MLP neurons of a small language model. Each row is named by its layer, matrix (up: input weights) and neuron, and shows model dimensions 314-441. Each number is 50 + 10 x the weight over its row's rms, rounded and kept within 0 to 99.
A block is one neuron, or neurons of one layer that tend to fire together. After each block is what it responds to, as a language model described it from the Wikipedia text at the highest values.

L5.up460:73 35 56 44 77 50 40 48 66 40 38 57 33 56 64 45 57 32 67 22 30 43 61 47 61 36 29 52 59 57 44 56 43 57 50 50 33 45 64 67 60 52 60 43 53 61 49 54 59 45 51 56 34 52 44 40 41 67 65 54 55 52 35 48 68 47 68 46 41 48 59 51 60 39 41 49 63 50 56 41 48 52 65 66 58 33 46 54 55 35 53 35 40 44 43 45 44 45 36 51 55 63 53 63 35 58 41 66 34 43 60 45 54 71 57 54 43 60 54 44 35 53 45 59 70 55 56 54
L5.up647:60 50 74 39 53 62 65 55 50 50 37 40 58 54 47 49 65 51 47 44 45 56 42 39 54 40 55 39 49 50 37 60 51 50 60 53 39 54 49 55 42 72 67 35 66 58 70 47 48 44 39 36 46 55 33 48 41 62 61 52 66 46 37 43 52 42 55 45 51 56 48 66 57 64 52 69 47 63 41 60 45 50 62 40 76 66 51 57 51 48 46 48 55 56 57 40 56 51 37 54 48 39 53 64 42 27 50 52 51 47 40 42 50 48 52 37 63 50 34 40 53 49 58 68 70 45 60 52
L5.up1241:61 47 49 69 46 62 57 44 44 45 45 50 65 46 53 73 39 57 37 19 59 63 50 43 57 45 62 46 35 57 53 43 35 41 39 51 32 74 47 52 49 42 58 41 52 57 80 49 31 45 59 50 49 50 62 50 66 63 52 40 51 43 37 53 48 57 43 44 45 55 41 57 49 56 46 55 67 63 55 55 43 64 56 47 41 51 63 49 54 42 56 55 55 44 41 47 50 42 48 51 42 54 44 62 55 62 46 50 57 46 61 44 49 61 49 72 44 42 46 25 48 56 50 51 49 40 64 40
L5.up1335:51 62 49 51 53 42 60 38 39 51 64 59 48 63 54 58 53 30 52 76 43 60 47 48 51 48 45 44 52 46 53 54 48 61 66 51 48 72 51 42 41 51 69 44 56 48 46 80 45 48 60 49 45 55 39 39 35 65 47 47 47 56 49 40 43 45 58 61 43 59 59 53 53 55 26 49 50 51 56 54 39 48 77 46 38 58 49 57 30 55 54 65 53 34 57 38 58 57 54 31 47 46 54 48 64 39 46 64 71 48 52 45 54 44 36 47 35 45 47 43 49 40 49 75 53 36 44 47
L5.up1740:42 47 43 47 57 45 46 54 47 40 58 59 57 52 57 41 46 54 40 52 36 29 38 44 66 36 39 54 62 55 62 43 50 45 49 41 54 52 48 43 40 65 55 55 48 47 55 64 50 33 70 51 44 44 70 46 51 40 57 42 43 57 67 58 45 44 60 47 60 50 46 59 75 62 22 45 43 50 47 53 40 36 66 60 49 59 48 41 30 58 59 48 41 35 43 58 52 41 41 63 49 47 52 41 34 45 25 44 62 52 71 22 40 36 62 50 47 18 50 41 59 50 42 58 47 48 55 57
L5.up2475:45 41 61 49 51 57 40 45 34 51 38 54 51 72 52 59 52 59 20 48 65 60 39 61 67 34 56 41 47 47 54 51 44 39 48 51 56 56 46 58 46 63 44 45 46 55 61 63 38 43 48 48 55 51 36 44 47 58 50 64 57 56 43 43 60 68 54 41 57 19 45 51 51 62 48 66 67 70 43 46 47 72 66 46 61 58 63 46 57 56 62 64 45 44 56 48 47 46 42 47 44 64 53 57 43 40 40 60 44 56 71 43 39 41 82 64 62 36 50 24 37 54 45 57 62 56 44 48
L5.up3068:61 51 44 52 68 69 60 50 59 53 38 39 59 63 53 59 42 59 28 54 50 40 59 49 45 46 59 49 52 59 44 52 57 41 52 57 43 61 62 50 49 65 52 44 52 54 34 71 62 58 47 28 45 44 39 56 53 67 35 50 60 49 34 33 54 50 54 49 49 49 53 51 60 36 49 44 59 44 52 56 61 68 71 53 42 40 73 63 64 59 54 47 69 59 53 43 48 42 51 49 38 48 44 43 29 56 47 54 38 56 42 44 54 52 45 73 60 40 41 43 46 63 37 51 55 51 49 43
L5.up3580:50 34 59 57 66 55 40 52 51 52 31 39 62 34 54 32 27 34 40 51 35 58 54 49 72 57 41 62 49 78 56 51 24 38 52 50 53 40 65 53 57 56 43 37 64 55 50 47 45 42 77 52 51 53 44 52 46 42 34 55 55 51 67 63 52 66 40 50 61 39 40 70 66 44 28 60 46 43 56 67 50 48 66 40 57 46 57 65 50 47 65 49 48 61 40 52 60 57 43 60 62 32 43 51 53 46 53 68 64 50 80 42 56 49 38 61 50 47 46 40 48 61 37 53 61 48 55 43
Subject before participle

L4.up1892:49 54 48 31 44 39 34 48 45 43 46 44 62 51 41 50 33 62 46 53 53 37 55 59 70 42 59 53 42 59 56 54 33 45 36 49 44 48 36 52 43 60 39 62 51 52 41 55 32 41 71 49 49 43 38 38 43 59 42 48 43 41 53 46 58 47 56 47 56 73 59 62 45 62 57 56 43 44 55 54 53 70 63 64 63 41 48 60 50 48 59 42 52 28 72 42 36 48 42 68 46 60 40 46 50 46 51 46 61 50 56 51 36 54 57 49 53 49 39 16 53 62 55 55 69 60 64 49
L4.up1948:48 55 39 49 39 48 46 51 39 55 57 56 54 47 66 54 40 39 48 55 53 41 59 42 64 51 63 53 58 41 39 41 44 53 53 57 54 54 35 57 57 65 33 58 64 60 42 50 35 42 44 62 52 43 46 46 38 52 61 52 37 48 56 45 59 51 60 43 63 58 57 57 49 70 61 49 66 48 53 40 64 44 56 66 52 48 78 55 65 39 53 36 42 49 58 30 44 20 50 65 65 65 56 48 43 59 51 49 47 49 48 43 46 49 32 56 41 55 36 34 36 68 62 40 43 48 60 60
Number continuation digits

L2.up1258:29 59 41 54 52 62 52 55 37 56 53 55 62 46 48 53 71 51 41 49 63 60 40 50 44 45 58 42 42 60 60 53 54 63 53 42 55 44 64 33 33 69 42 63 34 40 46 34 57 42 58 41 37 50 46 66 38 55 60 44 39 58 43 42 49 60 56 58 31 56 43 57 54 51 54 53 54 55 68 70 49 47 69 51 61 51 52 49 51 70 44 52 59 55 56 43 65 59 57 57 62 43 44 41 59 47 54 64 49 46 52 56 56 77 41 46 42 43 27 41 41 55 64 45 35 43 48 57
L2.up1504:38 60 47 53 56 52 35 37 47 39 44 69 73 60 43 42 65 58 51 46 53 40 45 53 55 39 57 44 47 54 40 57 35 55 57 52 42 58 55 61 46 59 62 67 36 47 68 55 55 49 50 58 39 54 44 40 51 69 62 59 56 68 48 51 50 52 52 60 48 48 41 39 55 43 65 57 42 52 60 53 56 57 54 53 55 59 39 58 61 51 54 47 32 45 63 55 57 50 49 59 61 54 59 50 46 63 61 55 53 38 43 54 44 74 46 52 37 56 26 59 58 47 47 37 44 52 51 45
L2.up1993:48 53 60 55 41 51 50 49 54 45 43 59 62 55 59 43 42 54 29 54 44 56 53 62 46 30 49 55 36 55 45 57 40 50 51 61 49 54 48 50 24 63 38 44 46 45 41 48 45 55 41 51 49 50 43 49 59 69 61 45 29 50 50 67 57 47 52 39 54 35 53 61 60 58 48 52 49 57 46 71 49 66 33 47 55 47 50 42 43 43 60 55 50 45 44 65 53 57 38 74 50 36 61 29 40 50 58 68 41 44 60 76 52 61 48 50 48 52 44 52 56 54 56 50 26 42 54 56
L2.up3077:53 68 35 56 56 51 59 46 50 21 41 72 69 55 66 38 52 53 60 58 55 50 48 50 62 37 56 51 51 34 44 34 53 49 47 60 63 46 45 53 46 64 36 66 60 56 48 64 46 44 49 61 43 70 47 51 49 60 60 40 33 53 47 66 44 39 69 53 61 58 62 71 56 64 51 54 51 52 44 64 68 56 26 44 44 60 54 60 60 33 44 42 54 34 52 42 60 39 65 67 58 60 58 58 49 41 55 55 51 52 50 57 33 68 55 42 31 50 43 34 66 49 46 58 38 47 50 54
Digits after decimal point

L4.up1985:58 26 42 43 34 52 64 43 76 58 38 44 43 43 46 52 36 46 63 39 56 35 45 46 57 58 60 51 64 49 46 52 55 57 50 48 57 41 62 51 45 43 63 44 49 65 39 61 68 42 46 53 43 52 45 53 64 50 64 68 61 59 50 50 45 44 43 44 46 43 52 69 47 57 44 59 69 51 53 56 50 46 48 56 51 46 53 57 57 48 58 48 63 57 52 52 45 45 52 53 49 36 54 56 34 37 48 54 50 45 61 32 43 58 54 44 46 60 42 36 56 44 43 57 45 51 40 40
L4.up3276:51 28 44 53 54 46 61 42 61 60 60 53 28 52 47 31 41 45 60 59 33 54 53 50 40 50 55 51 70 59 63 61 55 37 57 51 47 45 72 50 46 68 76 46 47 43 61 49 50 40 59 62 49 50 40 48 55 62 44 82 52 52 47 54 52 33 54 38 64 51 57 64 57 69 44 86 58 50 52 40 40 50 63 59 53 43 51 38 78 52 49 51 60 53 53 56 50 54 44 60 58 40 51 57 51 44 48 45 67 33 50 51 47 46 51 51 41 44 52 50 52 48 39 44 51 36 55 40
Predicate after building subject

L2.up614:44 55 45 54 45 48 52 45 56 55 50 50 63 62 64 59 53 70 49 43 66 59 29 46 33 54 59 54 51 50 70 43 55 53 52 49 35 55 55 66 54 54 42 41 50 61 59 34 49 46 35 44 37 48 51 44 45 61 46 32 55 45 52 65 28 55 55 38 56 68 63 60 63 46 59 52 73 64 64 49 51 39 63 47 52 61 61 52 53 51 60 46 66 36 41 35 52 40 65 50 43 46 52 47 47 53 38 48 31 57 64 46 37 42 65 44 48 54 37 48 53 57 20 47 36 56 62 38
L2.up789:40 47 42 29 54 39 51 47 64 42 48 47 55 53 54 49 52 72 57 58 64 54 42 56 51 50 58 58 58 67 74 43 50 49 52 43 43 48 53 60 52 80 43 54 42 56 69 40 43 32 47 51 42 56 40 63 45 52 53 42 52 44 66 55 46 52 49 39 60 50 47 62 58 53 47 59 67 59 51 63 46 42 66 41 59 43 71 60 37 72 47 47 54 38 46 46 57 54 69 58 53 39 42 52 60 56 47 64 57 66 61 48 46 65 47 39 57 30 36 21 60 60 41 44 29 42 58 50
L2.up1028:42 51 37 44 59 45 44 60 49 47 42 47 43 43 51 35 56 54 43 49 76 67 51 57 57 38 46 55 38 71 54 43 60 55 56 48 58 55 54 50 59 49 40 47 57 55 56 53 45 34 66 53 22 45 42 44 57 43 52 73 47 50 51 55 39 31 64 32 44 64 39 59 67 53 55 37 29 74 62 50 58 40 63 52 58 38 64 52 54 48 48 48 35 49 58 50 51 45 47 49 46 46 60 31 45 58 58 46 67 31 51 50 62 62 52 50 44 60 37 56 61 54 52 52 53 43 63 42
L2.up3567:46 55 38 48 43 46 48 68 46 28 49 38 61 50 72 61 39 67 53 50 54 42 37 58 51 49 60 57 34 55 54 50 45 43 41 51 44 41 52 63 54 62 55 62 56 51 58 34 47 56 44 46 44 36 46 46 54 52 66 42 39 57 35 40 51 67 57 55 49 55 64 51 65 47 58 52 43 43 52 69 65 45 57 56 47 46 58 52 41 77 48 58 50 47 62 13 66 46 68 59 29 53 66 50 45 47 42 54 51 64 57 49 48 49 43 39 60 60 48 34 39 43 39 46 45 23 52 41
Final pieces of numbers

L4.up1528:53 43 41 37 53 51 57 52 45 51 57 61 47 68 45 50 31 43 44 52 59 57 35 60 60 41 50 49 56 52 51 48 63 55 65 54 56 58 49 52 41 43 35 41 47 62 45 54 42 43 36 44 52 58 53 45 40 63 60 42 50 48 45 36 51 53 51 55 47 60 70 41 48 47 26 38 29 69 62 64 23 47 74 42 47 47 57 58 46 43 58 63 62 60 49 51 53 49 59 44 61 63 41 44 46 65 59 49 46 61 50 34 46 47 48 57 45 61 38 55 43 48 54 75 36 22 57 47
L4.up2479:66 41 53 57 60 63 50 45 48 63 61 48 44 41 59 50 33 42 44 68 47 59 43 41 53 43 35 53 49 73 62 54 52 58 56 50 49 53 62 62 42 59 53 50 40 61 53 62 41 45 48 42 54 66 57 51 37 50 74 51 41 58 49 43 51 44 44 46 58 55 60 69 58 70 32 45 40 57 73 43 49 41 59 50 43 64 45 59 48 52 54 61 54 40 52 40 39 47 45 49 65 67 52 49 59 55 52 53 57 47 44 41 45 43 47 56 44 40 55 36 52 38 43 48 69 45 58 52
Geographic spatial relations

L5.up384:40 33 69 39 52 59 59 46 53 46 47 56 34 56 54 50 47 64 49 40 72 45 44 53 64 55 51 40 46 66 69 50 43 44 55 40 36 38 37 59 39 49 60 35 31 62 51 73 50 37 49 53 32 54 36 41 53 64 77 45 56 42 30 51 69 21 34 42 51 38 63 62 63 64 42 55 46 56 58 48 28 51 53 53 40 43 39 44 58 49 46 43 56 57 55 40 56 35 50 61 56 42 46 49 34 59 66 46 48 22 51 54 48 42 51 51 68 42 36 41 29 46 38 47 48 52 43 53
L5.up443:47 26 41 50 49 44 32 48 48 68 63 59 44 42 45 37 46 47 41 61 49 46 40 53 69 55 51 51 45 54 39 62 56 42 61 53 58 45 61 52 39 63 65 41 50 59 68 60 67 32 42 46 47 56 41 53 48 76 41 46 55 61 51 40 38 52 63 49 60 63 62 65 50 58 39 48 66 61 67 45 42 43 71 71 38 59 50 54 51 35 57 65 51 64 54 49 57 43 58 60 74 49 47 60 44 51 61 59 67 47 52 46 65 69 58 64 49 33 38 44 33 51 51 55 43 39 53 61
L5.up1420:70 53 57 31 56 49 56 54 53 50 49 53 54 52 58 42 39 42 40 49 36 42 44 63 41 53 78 55 47 51 56 57 51 39 59 65 42 42 51 60 47 43 67 51 57 61 57 49 57 58 66 63 64 53 53 56 61 65 37 53 68 60 53 41 46 33 54 32 64 56 61 50 60 47 39 72 49 66 46 47 45 40 49 46 66 54 58 55 49 62 48 56 59 44 62 27 56 42 47 58 60 51 57 46 50 48 44 60 54 52 34 72 56 44 58 42 41 42 47 55 46 58 47 40 56 41 51 57
L5.up1719:54 54 48 47 33 58 56 43 56 56 61 53 48 50 56 43 37 50 52 62 45 70 55 48 43 56 56 38 45 55 41 58 42 41 55 37 57 30 53 58 43 51 58 56 50 50 72 64 59 47 66 41 63 46 40 68 18 60 64 41 46 44 37 42 47 41 40 48 49 44 45 43 58 53 48 50 40 42 63 36 44 53 36 37 59 32 55 65 62 38 57 36 45 59 58 46 35 42 45 36 55 44 43 52 57 52 46 56 46 47 54 51 47 60 67 42 41 50 45 31 51 63 41 64 59 50 42 28
L5.up1729:67 50 41 60 61 54 58 44 59 46 39 65 35 53 64 36 41 26 31 57 47 52 61 64 60 42 51 59 49 57 47 60 43 45 58 47 52 53 70 50 43 43 48 44 44 57 40 56 55 39 70 53 54 52 59 47 49 63 41 53 59 51 41 46 49 44 55 52 43 64 48 56 50 39 32 61 52 54 53 53 48 39 51 79 63 38 44 55 46 50 56 63 36 77 51 57 53 45 42 68 50 52 61 59 59 64 53 31 60 30 62 48 45 53 45 38 40 31 37 49 46 56 41 46 60 42 45 42
L5.up1978:44 56 45 35 44 34 46 33 57 55 43 43 48 49 60 60 38 31 50 48 22 48 44 38 39 49 64 53 49 50 71 58 45 42 56 51 53 40 59 50 40 49 58 52 44 50 55 64 60 39 65 43 70 43 48 55 48 52 55 49 54 51 43 68 60 41 47 33 54 53 44 64 51 63 52 67 36 49 64 64 42 42 58 44 31 72 67 51 64 45 49 49 52 41 58 48 49 51 56 49 59 60 54 62 48 62 46 55 53 63 49 44 44 55 51 37 36 44 32 29 50 58 39 63 39 62 47 65
L5.up2252:45 48 42 56 61 46 59 50 43 52 54 46 62 43 47 53 37 40 52 56 50 48 47 46 56 48 51 37 40 42 46 50 49 38 65 53 54 50 45 58 54 56 55 49 46 54 66 60 50 61 47 45 64 58 41 43 57 61 39 39 57 57 62 58 55 24 59 50 45 38 57 63 51 65 38 68 46 77 51 37 55 46 45 64 36 44 54 32 51 45 54 61 58 54 59 51 46 57 56 39 54 47 65 58 47 53 47 57 42 46 59 58 59 46 49 63 62 36 56 33 45 64 48 48 47 52 41 48
L5.up2427:65 31 29 44 71 34 35 55 62 44 43 58 32 53 47 42 51 50 44 48 49 53 56 62 57 48 43 44 54 44 61 66 47 56 54 44 53 45 60 32 35 53 44 36 47 57 62 67 62 44 47 44 39 46 44 54 39 50 44 60 50 58 31 31 35 44 49 43 64 21 37 52 61 43 44 65 50 62 48 45 55 52 55 48 42 65 43 45 56 48 57 49 70 29 39 39 64 45 43 39 57 44 65 51 48 41 59 57 54 73 51 50 43 53 47 49 37 54 41 54 39 46 64 44 64 53 33 45
Material and feature descriptions

L5.up575:43 47 48 47 47 45 46 43 51 43 64 60 51 48 56 60 42 55 48 60 62 59 34 75 47 45 52 32 61 40 47 44 47 60 35 46 44 48 52 65 53 72 47 49 40 72 39 51 42 45 63 59 55 57 51 50 44 71 43 43 35 67 54 59 42 61 60 52 35 51 47 62 51 67 38 43 42 53 55 49 42 52 59 78 35 48 60 48 44 60 47 58 50 46 64 41 55 48 39 56 62 63 68 51 56 47 46 60 57 52 59 53 44 51 52 56 48 40 59 50 67 58 73 52 32 55 65 65
L5.up741:47 54 38 41 47 46 55 56 51 53 35 62 56 40 59 56 53 51 63 47 64 49 42 42 62 56 34 61 57 50 71 42 45 43 52 51 37 51 42 53 48 61 46 52 38 37 48 55 73 41 42 44 59 43 49 46 39 60 48 47 45 57 58 55 48 46 59 46 40 41 52 59 62 62 33 44 34 67 60 59 60 57 53 60 53 52 70 39 34 59 52 50 54 40 56 58 48 35 40 34 52 66 58 43 56 45 45 68 39 57 45 68 44 60 63 56 66 39 33 48 50 50 50 54 49 32 53 59
L5.up2373:46 54 49 43 51 55 53 67 33 42 65 27 63 28 55 49 37 31 57 38 61 44 55 46 59 56 40 49 53 48 42 61 59 61 51 56 50 48 60 43 57 48 62 37 45 58 64 56 58 35 66 63 42 44 58 34 60 49 56 57 43 58 28 58 69 42 46 42 35 52 54 68 55 59 49 55 55 68 47 48 51 65 56 35 59 46 68 70 52 52 58 50 26 34 60 37 48 49 58 46 55 63 64 59 39 61 37 74 36 36 51 46 50 35 49 50 61 48 39 41 32 63 32 48 52 45 60 54
L5.up2576:39 55 50 27 51 43 58 43 64 38 58 45 41 56 73 57 60 41 46 65 33 44 36 47 49 53 57 48 50 39 39 55 39 49 45 58 52 34 63 52 50 62 37 46 62 64 62 45 55 49 59 34 36 59 51 47 47 62 74 38 47 66 55 56 45 49 51 44 39 43 56 59 44 51 37 46 54 74 55 46 48 53 64 52 54 55 51 48 49 46 55 34 50 42 50 45 48 39 54 39 53 55 53 45 46 57 42 55 64 52 62 43 27 48 58 49 66 49 46 33 38 61 46 55 39 56 49 49
L5.up2669:55 38 36 46 48 49 61 34 33 60 39 57 48 63 50 50 50 53 60 47 58 50 42 61 59 39 48 52 43 58 53 54 50 35 49 63 50 49 41 40 54 48 48 51 63 44 47 67 43 42 66 51 61 61 51 54 31 57 45 59 65 46 58 59 45 62 35 54 25 38 38 58 59 45 37 42 28 49 68 72 39 42 37 59 59 52 45 61 45 43 71 51 56 41 43 47 36 44 50 54 48 47 49 56 34 50 30 45 62 43 46 53 46 57 61 57 45 60 38 56 47 50 42 60 58 38 48 52
L5.up2692:48 59 43 57 18 63 66 54 60 50 52 38 42 53 52 40 39 51 47 65 55 44 33 57 47 55 42 37 36 48 41 45 36 36 66 56 31 51 34 45 53 65 41 52 62 58 42 51 47 73 52 29 56 54 72 58 44 49 55 42 44 57 57 47 65 39 43 42 49 54 22 55 56 59 46 58 52 60 65 60 70 59 54 57 53 40 47 73 70 49 55 48 54 42 40 39 36 37 43 52 44 74 62 40 41 64 33 48 39 43 54 43 58 35 49 62 59 38 35 35 64 60 26 54 51 41 43 49
L5.up3102:57 59 47 48 65 57 60 44 45 46 49 66 65 41 43 42 43 48 61 47 48 42 44 51 42 58 50 36 45 56 48 48 43 64 52 39 56 58 49 42 22 48 59 49 50 54 57 51 31 49 63 34 35 63 37 34 37 47 52 44 38 62 55 60 56 49 73 59 55 42 59 52 66 33 39 52 42 46 59 53 67 48 62 54 50 62 49 42 54 44 54 51 55 67 74 59 27 43 57 66 54 52 45 56 40 52 39 54 44 61 57 30 54 45 44 54 46 47 46 62 43 58 66 41 53 28 46 56
L5.up3448:54 47 60 49 50 55 44 54 54 33 66 43 56 59 58 54 30 57 55 55 52 32 45 52 55 42 39 41 57 41 53 51 52 67 51 63 45 56 27 44 54 53 49 40 49 57 42 63 51 46 50 44 32 63 52 31 68 32 62 38 53 48 59 68 46 15 57 64 58 57 59 63 63 64 39 47 57 61 45 50 39 35 60 67 59 47 46 54 53 59 50 61 54 45 55 45 57 37 34 53 45 47 57 62 31 44 58 66 55 47 36 50 45 48 63 53 46 47 48 44 59 54 45 59 53 29 54 54
Trailing numeric digits

L2.up786:51 54 54 55 66 48 64 40 49 46 58 44 45 63 30 34 48 36 38 49 51 59 43 44 69 40 43 47 53 28 67 74 42 45 55 43 54 53 53 42 39 57 46 60 34 44 61 54 66 57 48 60 49 49 46 53 40 64 72 53 39 63 52 66 35 56 56 43 66 47 18 52 57 36 40 58 41 72 58 60 61 28 58 57 48 47 49 57 71 52 55 53 46 59 50 35 58 35 72 51 65 49 42 48 56 55 43 59 63 53 55 37 37 67 50 59 39 39 38 50 52 34 46 53 62 38 49 48
L2.up826:42 23 42 45 65 45 63 47 49 67 60 43 49 57 33 48 42 41 35 45 52 41 47 58 53 51 44 47 40 39 55 77 50 37 45 47 46 52 50 68 49 63 46 50 54 42 60 56 69 45 50 43 47 54 45 53 48 49 45 46 67 62 63 38 44 50 60 44 44 47 55 43 60 43 36 62 30 72 47 59 50 40 57 50 49 59 63 46 57 37 51 49 44 51 54 36 55 33 66 50 51 57 48 57 50 54 34 31 64 50 59 51 50 47 52 51 37 34 35 41 49 52 45 54 50 35 43 47
L2.up2430:62 42 30 49 40 50 56 49 58 55 51 76 43 44 58 48 52 52 38 36 55 43 44 55 45 51 45 60 61 44 39 83 56 43 55 54 50 45 58 56 49 61 66 54 53 63 51 46 48 42 67 35 46 50 45 59 51 51 47 32 61 60 55 45 63 33 53 43 73 77 64 43 50 47 51 64 58 55 62 40 38 51 52 63 37 54 57 60 59 55 48 43 38 49 45 59 46 34 47 47 67 45 47 45 55 54 47 49 57 40 62 75 38 56 58 32 29 39 55 52 46 46 57 54 42 30 47 50
L2.up3060:53 65 45 56 54 62 46 41 57 48 53 68 45 71 34 58 60 54 38 60 58 51 53 56 55 48 49 51 44 47 61 61 58 60 53 37 51 47 73 53 50 63 52 55 48 45 56 51 48 45 62 52 40 50 50 49 31 51 41 44 63 54 53 46 41 35 55 52 45 73 65 42 62 51 43 56 60 68 67 58 34 46 76 58 62 36 65 69 61 51 58 59 60 40 67 42 55 54 49 47 55 59 54 38 57 53 46 48 47 61 79 41 44 54 37 49 40 43 48 47 46 54 48 42 45 41 52 31
Physical form descriptions